From a checkpoint of a small transformer trained on Wikipedia.
Size: 8 layers, 6 heads of 128, MLP 3072 GELU, vocabulary 32768.
MLP neurons of a small language model. Each row is named by its layer, matrix (up: input weights; down: output weights) and neuron, and shows model dimensions 304-399. Each number is 500 + 40 x the weight over its row's rms, rounded and kept within 0 to 999. Numbers have three digits each.
Before each neuron's rows, "fires in" lists the words (lower case) most often at its 100 highest values on Wikipedia text that the model never trained on. A number after a token or word is its count.

fires in: "this" 38, "these" 22, "such" 10, "of" 7, "following" 6, "two" 4
L4.up1105:537468593493461457467548441499423503582547488487525480502458501515527537444559489501473465526494526487512542530404525482481491438509464497525576479483630511519436416434468522487496577507529522491500525555505491557471438470523515505525435496512438600529438483411506480476542451487516532495
L4.down1105:537442480494467530492530487463531521491540595477448501545455510483496458488522523561495573517539530543556503494464453533452478433520444541475462503492483558542458541491486526368506563469536547479442496487484498495412475530509561438439489440435470584498518474522531384560538537479500491520

fires in: "as" 100
L4.up2085:431560520507442540471573473509447451435525564464480466486519412500492536461525469528455483414517367472557525500549513490493450492514476360521556473537486448439502469521482512542494451476531457428543522468499449518498502515535458446513494496536507483497472533508505560476413480428535566489
L4.down2085:500498521447488454488475442544544441474508493430524522473533476490459519565412434496532484495495502536543519574436522525449429503457534460500398530499480566532534462509556497496559466445515498585430464608527535518510478549526502454462526446478547490532524523518488504549521552473512579492

fires in: "as" 59, "produced" 4
L4.up2608:464522523520560518461506538485469515571462527562468542495514461495504497553547482511364407492512581531493511569503425537521513490445529458481528504440511470491497426501567542549561504503451471514423465485493474538520549481548456463519483440420500531534500519461512488510498541502462484477
L4.down2608:547489506552474497552437502561475499599489562383521480475454428463501551556503469436562475472447502537531508494465484515490506498458504517496510547557556446481520492476448505440446490467407505526512439443583422600477473525457495491479554501544441541547428456508494537498542424536557549449

fires in: "in" 56, "frisian" 8
L4.up327:499536443496465499467505482485449480466458527483438508507440516517458501532525509582476490564551495428511516427539542456511511533535573509570495507535484532532405490535561438401541574497496447517469451561496448542558471541425523530495471478459527488510487542532481460489580541446480499494
L4.down327:445439480522561548486470510551544440511426484453422556479470419509498445472541503479523579442528532557432518560501514454534479568489554444462577429475470522477562475444482535447543476483506436448488515530518553431417558574431517542522506577516461530478523461512517554494453492418471503547

fires in: "the" 52, "raed" 4
L4.up2694:488489538527441496472535466555473484478487518490448493555494476527471440443506515461401525452475483521446511564511563448452488503446505495471527528490510465498557475508524588499429525549452558477436514508553451494555530483507463474501510583460488427508475497490522486462482486569528477555
L4.down2694:461572548514485477463519461521496462527506490427452442496469438474558409500458528509501489465527513494366473554499471405465582461500528499534503473496460468530476509566532544451426563500509559547525530456504468531450535506528483575507542485551420421477501455496498528477533542513505574516

fires in: "2" 14, "one" 13, "1" 12, "3" 8, "5" 8
L4.up1837:473510538538491509467526503492486434506488516531454510529530586420543434516415498572440460530457472516520428516403520459528491482485481490559491533548523514523502507399474544570448469497513468448486511475484520503535519471548528480540475453547481471419474430518506472532490547499483498579
L4.down1837:524472489471451419470469456455434502540477502527485447501496542432445564436414534506478510427477512572514501521511472528461435488503499504458541473489559478487529506474522532463533545491517464464473474493538489486550520469488472595508537528493454473481522504483448600486553506454536455627

fires in: "two" 20, "other" 15, "three" 7, "of" 6, "major" 5, "four" 4
L4.up322:506465524496582462462430531524484469518552558499518562519486509458408450484497513470515404507651501518477505486471492504522481499406526575520555477381555557524475494440538519426498436483506444557547484537524485510504583527501539511527552507481498479504494501471431443538441491387589466481
L4.down322:417505601502537481486502488511506509505507464521467463491524535470497448501485540495502508560520530520654577454495476502489459554486500464504498518492531581506486514491510445501493490595500512516523516500501541469494484464488541538530429452569471531496502441521466483561508513479466511488

fires in: "of" 23, "all" 17, "before" 7, "to" 7, "after" 7
L4.up3044:388571600460549560508471473482544456518515497512510493452482532541535476523512464539481544504529526590501514510467427485493526510505502529522519529480500466548529571523474491510506505492462492417401453489461518538493539515479610565499573514493501452534495491457474531506468450488556491498
L4.down3044:514485478498540563494478503505503439585527498509479476576489456535533466528423485550475585472422534494519518531500458454394454449500528498561435466530486543514528560558542569467517521520507469474521523515437512573562537498588467539544460513526532492445461473473511483483501498519536400448

fires in: "an" 87
L4.up2021:501457456542519515510530430587558516486484471564512539520481530534495531531575480503471442516472478530498514447532525470463512479527479509516507496508556480512390494512547555591500587499477525477429469461552565576566501578510495544537516499548503495441475490488491462497545508520524499504
L4.down2021:466532555531422454527546496460584449390510475560515462480525465499485543547520503520515461499471464506542532462449474514479450457493523481518527516510497435439487520483522482518507488489504591545512572542525478504509528534509526469505454464544516489513476510484438474525494438537499449429

fires in: "of" 48, "following" 9, "to" 8, "from" 6
L4.up169:498531479530486481565531487514439553493474454465553467510506467574415527533453492529531404560464508545544479484485467505481521513434506494469499499480526535521519486553543553598434554619418480513488568467467536468517465447532497533440470476599516500536494495529489485485521519500465464496
L4.down169:431538496487484500471477516485439537495540492431466471570481550507535422565519522504473494520486451484519504446487500546509494486489540545494449474551526529554514497536544472506488570518471510474523508496515457497569470511458519543522492533478500506515512466474418516486444512478487476518

fires in: "this" 48, "that" 22, "in" 7, "for" 5
L4.up694:479455548518485508463430440540565438475499546509514437481463481487481536465535483531517511482528481536536493484532497534436490481491502399477494483496455434377528484448527512508563500547455468474520434553508520538480492521432483478529449492500560538504507508529526502521535458526497467521
L4.down694:491511498522486520504519520576522461515501479465475501475474538523503437461513516516447528528449489506442553490494494441494454551493556441555509547525551537503574419479532501480473524474489514462475495455457417497531506470510496544427579519529504517498448500525510499512497508452531480510

fires in: "6" 16, "7" 10, "4" 10, "5" 9, "8" 6, "26" 5
L4.up856:503490531525466532449482512474509503543499480520494536514508505453511497486441551456477498512451497467505331566527521527522462429515572513463476433521553541497530528513585479515494499513530522462493451506433549468543586586530516482528477547513401548495539464483496516458449466470492481511
L4.down856:504504537559413519579527522482447454553491500504432490545492522504525511492490475542427469494573531458583537471426486500532512427552448564476579456489452509425431503463524476458442432560557538561545466469442522509540508463502513503506508508520531573425519489529532574446483470506535523526

fires in: "the" 42, "la" 11, "of" 4, "with" 4
L4.up1182:538492586582504499574486479455502473519560481493463517463451504561485540489512509488512547474523504478479448482455521529436577521473487436549460443479471524449519528487545509496483457501473515534490414487479540514524539500606517492575543516508505505540508533416490540516459448440479498506
L4.down1182:534556450560510519471493445524562469495539529402477489487487522464561454590467427506561538420497538478443508611444543504438529483452480514499540474485551522423545487477467429523471510518453501544489491490487472492532508468497453512479440480470485496467526596460561455510416570459465424503

fires in: "that" 53, "the" 8, "following" 4
L4.up2022:496431554530439521535501484498558499529554465565574460516483447477480465513569441544498471499478520516543543537489537533536544466463548438435447502491554443484406488425509511474543489554508504423439517439517520492507525487458484456454488495480436500551434592439508512460518404504515449415
L4.down2022:412478485512525482456507514466491547539410540525439505498480544467447490488457571510478475504471488485573526464528437573513484486578501437486509489422565520476461506487504508553507472597495499510533522504504537554496531538478459503542475510440493524481488643469458538503522411504519481511

fires in: "and" 40, "only" 9, "to" 6, "as" 5, "also" 5
L4.up587:543413543614521502490513429508567521537531493489516527556443510479538501493546494562448524509495493493502523471540513476488521487462525464552534480560489487488522428488537476489474415544541485506511531478470453531533548504538409484485557485502440557539481580487530524534505420467512496461
L4.down587:518546502467504459478458462595457606369502450484479440485543448464459401507485583505488469507516532510657515481497508517536476519530528534489511500467536509491592503556570549495583545523553552509506478523521540475487490547555483527495503540479481477561548436538497489498486521528534541503

fires in: "3" 14, "0" 11, "5" 10, "1" 10, "6" 7
L4.up2739:486491497542531433488477468509440474510526534484485507504453530496514553426479545484496517459410495559535441474502525478543484479511452482470526520490468506501600513494508542487488533491478522487535472545451443471481452454425496563481482536466450539538500461549476503487478491548511477551
L4.down2739:471487496495553510506507481437495465472492474592520480573523487492499531558495463578472524553509444495589511446474517481517432456544526507485490476475512505468573477459473502421504505475473501502482528433560432426501543509504500535507511528471518537443442479532494533480471541463521551577

fires in: "and" 56, "the" 8, "early" 4, "first" 4
L4.up2766:492521485590585500483494462623539509456467467478524495514511477485501500517524549447502477570469446503541532479529524492476471574458495496508468470449536508435515520522495473495453549506587457435522472480539465470604426487498441495480487457504484505482524509512485496466519511502558472469
L4.down2766:515485493418521430538555519549495479519541482529514559550493489505500525523525468443481537523444483510558553525490540420512514522498528511493531552443494520488488466560462464544503503532553444495498482496485524466509468526496460477504560532548495459535516507476560508476474528578497554440

fires in: "for" 26, "end" 15, "as" 12, "before" 8, "it" 5
L4.up2602:459440533501494491554472522521438473509479424485519517411479487533500530509537532525461473469534504483536545577441479577467538487456467398511503507466421475478457564490498554508549467542474501566494507506422442499443484533530451424452498544514481466480503490448545548516547452486484454539
L4.down2602:558547515498542533479514530523503471476544549507523516493558523450490484502491507480477468536512551518530461460581483509470480502503484542537569503560481507529595473494506541484447465481485502478540483491476522562552493437464508479531487470507500490495542472527536499546477526472504573522

fires in: "in" 50, "of" 10, "into" 7, "out" 4
L4.up2173:466460597446419467466544515461498469429503431458487510459465514515539546517494531488477536541499482493512510501459509516501500542455434537538499490482444499499528501554496486472480459554497422475443510534625450515539455534476485488488437534561507497546492567513467499491512522431478516428
L4.down2173:408445427492488523457484454420532453490439540499552489571435456541468566549477515574522490551499505455534484559504591541497488465583504470489512505496476491470459501461440485451534466523492514478479554489507492423549560508533536467471559487574476529538501566482514535498514494464567472526

fires in: "about" 14, "over" 14, "than" 14, "for" 9, "to" 7, "of" 6
L4.up2419:504470458504497455466577476509505543543442535515445594544463550484516495584528482511579459477493444449497493506546539526530475526520492449517562502514512501444501575518488549570518447422480498599442492475481451542432486510497506449484504487443452526462555544564525522536563507481509515550
L4.down2419:553553498520473506503514476511514536513552532476596479536506464557483488533510482515515530433502509470469423474499501485483420509481474452525463580475533474484479558479498511549494552478453517580461504519469490533487480500413536560512455452493501493465431510486471514605525491498423548595

fires in: "very" 17, "too" 11, "and" 11, "so" 10, "most" 9, "more" 7
L4.up525:534518470475528460420475512522529483460519519549528443443482491513498537463495472431550439484597485465482499467550526469559464502493493478505556606489505415494480496449452516510376498533439518490481562408490491453523520528558517567440522501492473501471514463500557550536481528500543545509
L4.down525:528549392476508450542449538490536542500462503563519513431433517551572519486463463451538470524505574459552594497531502510538517562471465466461508589479507472533434525490460498532471569553397481479489482528531521524516474497478514529496465439500508479473430434466481435429468572514497524476

fires in: "no" 26, "one" 15, "some" 13, "few" 11, "little" 5, "two" 5
L4.up2452:577475440507581509436465503549477497470485538471456507476448584497491404505559455485407524455551516487541515480573515443496510454483565486519579454549457480538509516503478524510433516448492493502527470476524453491447456528488527465544518513507543498487558440560584421496536482503503508544
L4.down2452:497496534433575499578488540484500464533541544524504447497562472538500514516543508538478456521528508492499540504519553512470507495528449500433478474508496477549478493540589428506545488546516496513500496518466516474476540533551502495453498477535526452398505500527388615542534432510535456521

fires in: "and" 79
L4.up1247:501450406535464443441490480518538492456429485470515504520483481566483431527530559514440438511489456456572556506469507494439416487478531520450503478550499541473492503531492497398420501516471471476559606511412460559514520462515490518471493455516476517456520476573525487457466500517473445532
L4.down1247:547471549509496509505529505494551537539472511525519510530519487501490603463521491556510553599472494493510533560419504549505512562491530531410501509473478540572518443493526472447529442526579417563567472485496504552455437484532458518479550462469468427500506519488515481498503563453481500464

fires in: "on" 14, "into" 10, "in" 10, "to" 7, "from" 6, "through" 4
L4.up578:534416530467492440592653499563438499507556426586504475537520486499564466508428527452542525551568455476508526519438464522511509516448569467495512504473539514489537556549547492480496519564466500538571538538538502513609518531458466486520414518515513525570519527475506506490538490477543491455
L4.down578:496474435488526499520478431517522495456526489455436481515494556509492507496540508508478475496519521449520526524521533487473454447547464497494495521477482533453524490493491481451469462530595492534492440440512481410456407502475568524515561556507499495456508534512480512546545499472500476474

fires in: "of" 54, "under" 5, "in" 4, "right" 4
L4.up1967:495553533508511490491510489517486499488518468437479490545537503549525466442569423431582489536509440528527489507463505540451507472433524498446527493443540511419536482558491527485507544458483457503528480514560506457593451468511456381534498492466429516491507499482479458478494457466507497503
L4.down1967:442546401434527500501523499486521541540546574507454499521474502502476517463511535574497586475558464567533523550545497458478455517524388469531570481579459483457443482474503544566551524547482482514457525547456510577488517495475483509533525495425523513532473521528448483484506496489495497513

fires in: "his" 36, "s" 15, "her" 9, "year" 4
L4.up638:470419416444576470561521510495464601583519535545554519512516384458510518498457540494494531491468548497523506503503502534485398567444482487544469572516498484532525488536526486487527528523453487556487434492461484469415531540515530539477504468475508488515537504537492489533501551447423486486
L4.down638:475476449513543524479512542431492542486483520544487499488524495525453566508472524498580546489497474514517437473444455533385440532462517550502470559551455483468525497467460416467457527595395573471439455556479548470515450512475533493486519487460451528554519477562483528487518500518490577524

fires in: "as" 36, "the" 12, "very" 11, "so" 9, "such" 7
L4.up1890:484520526536451510497506495488498504515563522488503524421462477476503511490566465598457509538532536513586560484492526537446463506582510502479555470469480484556462506488482556454477522514520533545561473479493442515446503541545445479539440484461488500549505504457628432485462434546486486440
L4.down1890:471444500511483487531488508572487448519501492516520494447604435506518443545600455550507534483531534574476586488368482577474482476484387502515459537489483469549540525481579514503474430512452585477538496524462493476555478559496524469537527545489497536488469529514529546518491472480548492501

fires in: "1" 59, "4" 9, "5" 5, "3" 5, "7" 4
L4.up2588:441524484512500488474498458492407517491518485422496534527409470532566512582504484479483525477554464552524487495468509457515489586457474518476457451499494526503510343488461461470477527464496408497533456456479512471549515454494519440485541581542418474478525520509550540487498550461531539496
L4.down2588:509521538552520521546510497483427437515479494499494543530524508523461562536501478479528445515518512445573491509537490539514516468487502522548488451448487529518481525474456472581531513547455538463384517509459468504556490475465494481519465498482517497510468535512450570510541478502528493491

fires in: "and" 60
L4.up2745:469495474556520531567449509564480534460538471559522565503480415483541418514477490435498546498493501456545543538541568557494485508516518458445484503491464519503471433476521459509517507513515474523418587482422494456499518554475451507515483421460585491484453463508522464465591547511532516500
L4.down2745:530486489470506485464622469479455430535543499493479531521543598446496520562562453511471490507485507618469475463531582489508449486400491541533529505465545531578480516464536496477515493477466554523547486577546469462497544521492470520443573512569502509491459523484491399551475465499491454539

fires in: "of" 23, "in" 9, "from" 6, "on" 6, "other" 6
L4.up1507:448464497549513470494514570515480486517588551469475482523520516535490476508514489445529436425473505463530522487464472546503432482475497533450478467466525514517514426554526534504477498460511453505493522444534564478448503431525520518455501517572456510467547462495458573522494571491464505491
L4.down1507:517564436544539533531569520538500539490427503451453536511477546468550552470513508531581465494468478430492502469505475456519532575524551439542534499418433484523519457488435541521492504569493475473553476521491506572495504580496530457490581462484586561467490502457553402432509560513506446428

fires in: "some" 36, "more" 11, "other" 6, "several" 5, "much" 4, "one" 4
L4.up1521:538474499513502544527467543567486459498548519548529495530468555460499457582493448554538489541520481421537533483494499500538445492506467504496503485478531441526497579526436492544577588438596385580504503492526483466494465546573526478473444528532470470527518454507495514534482502498529494499
L4.down1521:498526474517548461542459508519510489424461538537484521499531463510511463509496556471503431536583546493586405510559526506472508486519474567595485427501440440446512533522480512496512534495556464473505524541527436524518466453504509455506442520463516536505507496515485491576479475542475456495

fires in: "an" 100
L4.up1325:508545473528549486517481498471601464532500623522480463557492553486522539544516476498505478430523507483436472449515434501448478538512510447469571473531473515487512468504432527501480571485534571507550490482511417503537453503465497518519484505497534560462500470587440495512484502569510471511
L4.down1325:524537494579497501482506538520496535533539537520530475568464498506506448495500515479486420472480508574507490464604433486502409500497496595493532497519494515485513493558430528418415514546451544478511483497476438547491512548528539508517500448463396567471417514469528497552519500529477511505

fires in: "after" 29, "by" 17, "of" 14, "in" 10, "upon" 5, "for" 5
L4.up1283:466596539493526555515540492504465479505489468458581516487529542491542461534526496532494490504597548496517448494436504473533471570587510501531500488473519554503543558530479502505505495518475469435554493521400480531465521477564495434557485488431564507599425480504495483487534478424410520553
L4.down1283:537571527464481574494504569503431512533558521498527515510486532511479522472542477535511460539489411506518486466498467508484518559526488527462464493575480551431466564484473460536526527448433490573555512565414551520548505465567487421528523486441511457527488473474452523525483524460471486449

fires in: "the" 70, "of" 5
L4.up2533:522446509538492468486515507468441464477438514542443565482515517471462495463516552525498516592511510500578550466486494467551478437501405545567508497517495540552467444532526541497530478511533538496446513518548486458504534396481428541428496511509458480473513464500471546489516505548485473601
L4.down2533:455460487466514519534467448565481473493509507481479521475490547492528511506490439553435493403518551551512577553505458489459516543466561476467538535528484492501579462528491481456540510485489523456558482430516447538453553529478469528506566519517530486468532507509507536538485437531522575461

fires in: "of" 46, "at" 29, "to" 10, "in" 7
L4.up1289:394522496540503456483592533507440482458567510455533489568496501485462512570433534457421502508522522467546410444524514555433486489483492504559572485544569483541482496486516510477462541547440560530504510484428558453509489531568526482528469569519504597511471476504524540494499450544472478469
L4.down1289:517525492555565511525493530476533570474509429553453479458511489501488489528493470476484505545516477482432529506467518526517495469487484573472540500573535530580483520491518463486462516489426440458521489537488539463496541571494466511538578501512560536496441499442485502548454484463499503483

fires in: "and" 30, "not" 13, "to" 7, "at" 7, "over" 4
L4.up1942:502480537526476506576455467500425521559554550511461499505533463473568557512521474563466447495501545555522471410520445564520469513566530497527572488504454532494490513574482473455500522435477568519526526456567500523465500483497512417517449481454504590460482439501520501474465519518535491434
L4.down1942:536538483524554584421570538488566533463468439494487490503528480502454466522452527517446495360465491479548443529463480490474440537441491484486502499539540508537573505463533464485472551534484474515446514616470485470570493550540500508493549440479484445562517535467453434522496483556501467567

fires in: "in" 20, "to" 17, "of" 11, "from" 9, "into" 6, "part" 5
L4.up2535:497500433497551501535507505571508501575415503542487455538473476521477505471456505465529584462569442476535488503492442508477519616485512543493521494542472477482492506583414464502563490516470462532598532488493514541643504511503508537475467525482504448555554510483477487477505492491545440367
L4.down2535:478566528493561534510536428469487468576543501495485491430441471478504455564503571573490474522523506533481479484449465533435457492553467560450464492546495482513565499474521479522534461551539589394401490508525547554467522492549494503533533523539552563493539413475541458521536473536439478557